MLP neurons of a small language model. Each row is named by its layer, matrix (up: input weights; down: output weights) and neuron, and shows model dimensions 192-287. Each number is 128 + 24 x the weight over its row's rms, rounded and kept within 0 to 255. Numbers have three digits each.
After each neuron's rows, "fires before" lists the tokens most often just after its 100 highest values on Wikipedia text that the model never trained on; "fires on" lists the tokens most often at its 100 highest values on Wikipedia text that the model never trained on.

L17.up339:142105103148162123098153134134105133148175094118125135118201101099118142117135136101126163126136131114122118149145150155145083126112112132173132073115158118143157153134075134132156172098124114099136121095123135149131077101154088120075124108064126147122155168104146128124156132128096165120
L17.down339:166151155125125156119152134114098093132120108167125151135109166113161094126130127126100190158112157165139147059102123090138149098179131149145142154099131097100127066075152122165102090108133125155095118146121124089129136111111155124123155117115124156170070112116152097118126129083174127115
fires before: "1", "2", "9"
fires on: " ", "1", " had"

L17.up476:143132155134147101117172129125118158133164097143139119137179148127176107132194152150147107138157111140111078098149110166133182114121126119144116095101115111130130117134118131144111129141147104090126092114084089133165133143111095151103155117139134151100133156112125154086140124117124105134
L17.down476:165097113114156137155084104127105107140116155152139125138121103141111095109131147127121099128145106135159150107147122095105140137133124162137134081123171113156135058093133092085133133134139131107128121107064113132116153103149143128103098152133117056151095120146127149135139142126173130153
fires before: "2", "1", " as", "9", "0"
fires on: " ", "u", "2", " well", "1"

L20.up554:155159136145154132112136106109105117167126117171079103125127118110118119101101163100111118091117136133135147149187139105112116182149083120155126118138160146117090139085086122121108122106132132091118165160096121119129147119141157134114115117139142171133157185116136097178142143135118141122
L20.down554:160129137165124104113118134124093103130068120128122130142129138099140146121151135129104125139151166143119151134175073120125158135141101158109101114150152073142140095094166081166164086102141122105095177124115147139139116116176111139123137100146133101126159130109150124124143104081129117093
fires before: "1", "2", " "
fires on: " (", "–", " ", "-", ","

L17.up734:132121100113133151153134123134164114130113133097131109105149096139156090118113152123139137156118139153116146109127143108090134137072144132129120141159109052129151139099161132104109125113141132089140116136127118111118137126088127183149136132125160179086145131123161119135152140110139126110
L17.down734:127129100123136153141134146132100142134044102126158103127118112191128114118122142106143140143112089139120143127115121103159101143095135122119165120113141102116124155106112093121119157118104118109110125126121132108103116130099163145134131101120128114133124117143209105148166081186180107135
fires before: "-", "\n", "1"
fires on: "\n", "."

L12.up161:087136120136105108127111116117103134164143130122154115125126107118119113091149170145122125162099115143142137059109123122135148144125151100133130110146109132101116070151157126093126182175160149154116114121130128129143108158108136120149094152083148151151159103123134110140121123103141128114
L12.down161:175106102165115124115143109090139142096078123159127162137130153129166114137110148155148143143126175127152152107150135125134137107132117127108124105112146150156181108104157127158151152141100094099126158107094120119078155094106142119132105155169129134162156102138124134110171105173190144126
fires before: "-", "|", "\n", " ", "2"
fires on: "\n", " "

L17.up737:134119130132140122108129161113151125161095098114130113141104100146123132139134127157171144117141122099101114160083094110185116144119167116098133150145134145114138116069106119079150147082144079129116100135116075101137098104136093138176149072157135159070133161146091159154118079104125145126
L17.down737:140130107132134134139160092141147117115129135119121128136132160144138146110105101153095118133119152143110132130113112098160139149138129141154106116094124089131125133110125092149150135170088112133105181119101119113115143165124134122141157115146151152122199115117177167131086136175124104121
fires before: "\n", " He", " It", " In", " The"
fires on: ".", "”", ".\""

L20.up986:156161149119126125122143111140102163114146082124140143111157112132125159151127151142120119111178164095130134154135130125097136130121164162155140108130157120145155098098123115155141134068122141115118141115128131108140129160132115201093111135085120099131140111149139093098113161132104127171
L20.down986:116119165138094148138142111141075143122155118146173115160115104092161129135102099119112150109141116128114160148140131125167140180119134144128117083110129139156160140108134198111143131129114098147128125114118112088159113131102080107118093120103125180112100154131153102117078175164124159131
fires before: "0", "1", "5", "4", "7"
fires on: "2", "0", "1", " "

L15.up501:153108119116161139132138129152095122152120125153095126126185146132132152136110124124172158121124132173099148134163171133093105134129105122131185190117132105126126139154107161098099107118139123158144119150120111144140134085079113126103088142166154134143092127136129118132086160136127108146
L15.down501:133111098136091097131152157190104149147175115141086120086154126137101133173146125079136141084131102138141115113084124115089101129116127138096105110100106138118123099090141121130160125130138123115161156136143106119129144151145116131095130110093147147098136147113091106120136086172154125141
fires before: "\n"
fires on: "==", "===", " =="

L6.up925:145138102118149117163125159153124105103151122137121116051105155149124133135109086155112156126139141195074108136198155136111113121113087155123150158130088145108114109132142158117137135122146103167122065118154105160142134103110139140119134147116151156099124131107119119059152141088150148123
L6.down925:132096115129110143102090137201097177112162119154117119128129133170124128103107125122169137159149134117124176116174110119108058114135155193146147103101130128122123160133141102092099118094081151144171126072148117113133142092098125113122135163073122149157116146087160175130134154137138155142
fires before: "\n", " The"
fires on: "==", " ==", " ===", "."

L15.up1167:147114118140120140106183156118164113122137157086172095129159125136093130113140120147156127142128134128144127158155115151132092115074151191157127135176126108148079141092139111115131089106098109087137110139160110110113112126136081109063142099137104154093125182133127129105159089133122129060
L15.down1167:121122077125120144097138106114134153144186103152166115114108103141142110105125186120150147124087113180117122088136143151150135099117097115113107174105165158109124127131088111142130133129135113121133095159114097086181106132124064139129109150110102139119129143140184135137139130167176163125
fires before: "2", "1", "0", " ", "9", ","
fires on: " ", "2", ",", "0", "1"

L15.up40:169126084157158116140141159114148120136104115102137103103106094177107132128093144110110101098136166124074144119109140087089158155112141135159116172154126139125113121113137149109132108150119098145133099119128104145101121116125124169165127116124133176071176115134113112112099138136143153135
L15.down40:140159081102109165137121140134105117168022136113126125162128105161081110135100164108113154114136095145154124113115107115136112111115131151134140116124161154117121137120155084099087149147111108127150114136137136138100156146094148191135128093097136132118140141176159143144152169193155116166
fires before: "\n", " In", " It", " On", " He"
fires on: ".", " \"", ":", "”"

L6.up216:134155124134169104149132105148116099102112126141140145103138110132092078149126087161121161119114151131121109090134141128107078140134146101136150108080151143118127107138133102113110134166095150089148181165107114180108142137116150113126117166093093161158116116144126125119110131118136092146
L6.down216:191143130152138142106103127121101097140103121139129121116116186127137136137111095143167157157139138171111093119084121163113098136143130115115149086168090113127107134152132127135123151109149141150136138136112168170054077145087183156125150126162112126092132152124156122095141136100141124099
fires before: "\n", " a", " an", " j"
fires on: " =", " is", " ==", "==", " Occup", " Long"

L20.up876:106102086133162122110108144159137122124134118140120159103175128086090159118111150097122160145124143137127090139157147125131107149145136134146095123118081142127128146087127104171158114120084121110056120111112150162144074136158105095099105118160166098154131130142117152093121163145179092137
L20.down876:139135121168156136155095116113124096137110139128152101183156133107183109137092127111130190123099102146145087118104140136177146126128166121117124117132146102120135139110106123131179141133135125181131150128154149126135087092161138088151129100120124120143110106147131086133098162108164107151
fires before: "1", "2", "0"
fires on: " ", " (", "0"

L20.up992:153139114161118113086173126120128110114148123119120139095084138169146107091106136150108143121135114139084143105132155080122137118114164103100094120106134157121118108137168117147112133160135125125142166103144158123148146155097100170102131131095125144144168099095154059184121154143102121149
L20.down992:133104104139097143098160109095141142141084138122093152123176184139161110152140137133156094127129150146131169140140150147140141133124125126139102126121137135129104137118115084097105122127151163114125091169129113116149093135136123145082156115127138116125123127186130142103114140167131153123
fires before: "|", "S", "t", "O", "\n"
fires on: "\n", "R", "'", "W"

L17.up394:137162108135136122114103146098143098119106144147154122106062118137141154139092127078143095105129086096109129121158142117139144150130091120164136121142095142161150104111158142091168108175132132113161129121102138146124110154108119145117101113139132114124096102187109150092142134136151131145
L17.down394:145102135123145146098140130121129079118041118150141142124141120119118080151094120143113166097130133139159137149088113129148102115152133141138147079138125116116107114095084137160130127178094099079120120134143134112128182160072078079123116098166161102092136145152145104128123128107145104112
fires before: "\n", " The", " In", " They", " \""
fires on: ".", " |", ")."

L20.up523:124108137111128111139118119122135119163110109168134146126089120129161137127145097135113132143115081094132107088099164130119113149111134135113137156127154140104083164116118120148123152134101128077117089131116148136091074123124123164113127151144109108135105175139138162109117114159119163133
L20.down523:160104117140127110142102121143102130121011119113127126109170102131148131103100112088115169109131098117140099109102124109145138125089151136107144130109116104106083086102133139124109155131116148144122169101135124121089098139164178095158099109101189137159142130082155142166124123132146095119
fires before: "-", ",", "\n"
fires on: "\n"

L6.up743:128096090131163146140130142189150056107146133147141143111126136115121116162131092126105126144119108078115094110188186143139128123138115128119138148127140150081150124152114106134152146171103140174163139150097100131118122127125140120158160128151145132125152090131151132110129117168160109108
L6.down743:171087103116117128131128109175172037125143143166149118133105151116136109138139114102135097120144100113113106137158128125098080159084129126118119161173124140100098114128155127163105130141146119169159090156125134166092127135135154149144119112205094175139105086119159136110120145117164132087
fires before: "\n"
fires on: " ===", " ==", " =", "|---|---|---|---|---|", "|---|"

L5.up864:138160109116160149117109097127123074140131117126120116122122125126132133105134135123129136115095122118119087150156128186086160154155139142141126126063099153129154136120096092119156119095094129150153133113151109141163131157143134118157155145151140159096075093117123131109125117112158074119
L5.down864:117153116157137110098119132120112109158077138109118127141152135130163120137184151135143132112113138146150084173141146149140089154131119134099099147143081082104121136149132145153152122102145107136116103108106089149152121129105113110106174143147120139147106156086144122107152127130208117146
fires before: "\n", "re", "por", "ps", " G"
fires on: " =", "au", " cor", " Cor", " Super"

L5.up1220:154094116121136109109111119118140120158144104168127127135106141156140154143102159145163099190155116138103158167132106131109185107142117175125118139111130169111133125125145130109133103140103112119139078105153152129155105133148135157061138098135103156107103123130095096125152134089116140144
L5.down1220:113105140096150106136101094133143140107087098139117144151148148154161116138133120145103125153145097116090147168120090111100117109159156179134142107089167129082134101127100153125146112166108086111127131143134126130168106157105140144148161119115087124103132135178097104096131116118106139139
fires before: " ", "\n"
fires on: " |"

L20.up190:128100130138147169125145089105117139113105086172146088143147157131093126133103089121174129144124111128101165128124130092140091149154108129116124127106112110105119100125117127126161122145105156135162121151121113156110102128120152151112126102145134169144085122084142141116106147098103137129
L20.down190:118147162107121149143147165150104184107063110127189118178119113098113152082146128115104099128162108105157160116101126138129147140148158166118140116118129128108134135107099137131182136151155152144069156121150066158100107107150134111120154139115146141114102115116109132114111109133102142139
fires before: "\n", "-"
fires on: " |", "\n", "."

L17.up276:105189125101088124138122141168188129088179176118104145079161146123120145103131167103135114159127152133138129097150100181135126144105093152156097149127121122117093170117169102152144134117137152120080123117103139103137103126128147122154158119118135105119138143107161104081117118126113113148
L17.down276:165116122121075161097150136157107153145061087128156154101158153156180116117126111147124109115103164150106162109131097125098089105115122109088176131115138126090172131182154137127118136126149120139100138114101146155126176147073118132120156109119095113140116123135169114152135103122134122093
fires before: " as", "\n", "-", "|"
fires on: "\n", " well", " same", " example", " a"

L5.up273:124148175130189129158138132112118117128119176110146142090113140116120129154157101111106104146107128095067123152172117094121093115169135112083140162108109099159100115124120118104140132135140113152158152167134132132111145137091141131130124160163157130105096078096125095122127137116140142117
L5.down273:131125171154142090098162139129108083135117156155125103124158149104126109129156148122146106122119126132118098129136099101116118118165157083093121140122108127164111089149081150119111116092112114160137143127114144123089138144100163173130140163128162101141110089107136085129095136087130119145
fires before: "\n", "cent", " year"
fires on: " =", " per", "|---|---|---|---|---|", "|---|---|---|", " an"

L20.up953:142083136107117150094162090143144116118062120136109129126122152132111161114128119167173131110107114147161157137085138128121150135073112164131177132147103111129118100139139149117117118134125141122114128090110159108113105148135131136119133125166114169098100165132125118122098153101114163118
L20.down953:125115138124114170119135139142119150109000125127118123123155138124130139107123139112103134114107117139120178142133104123113115140170156126117126102109131135102131132120127122126115165082158154154118148127143134117103147122133090128093141117127124130144162154117132124110114155147173141103
fires before: "-", "\n", " and", " the"
fires on: "\n", ",", "),", ")", ";"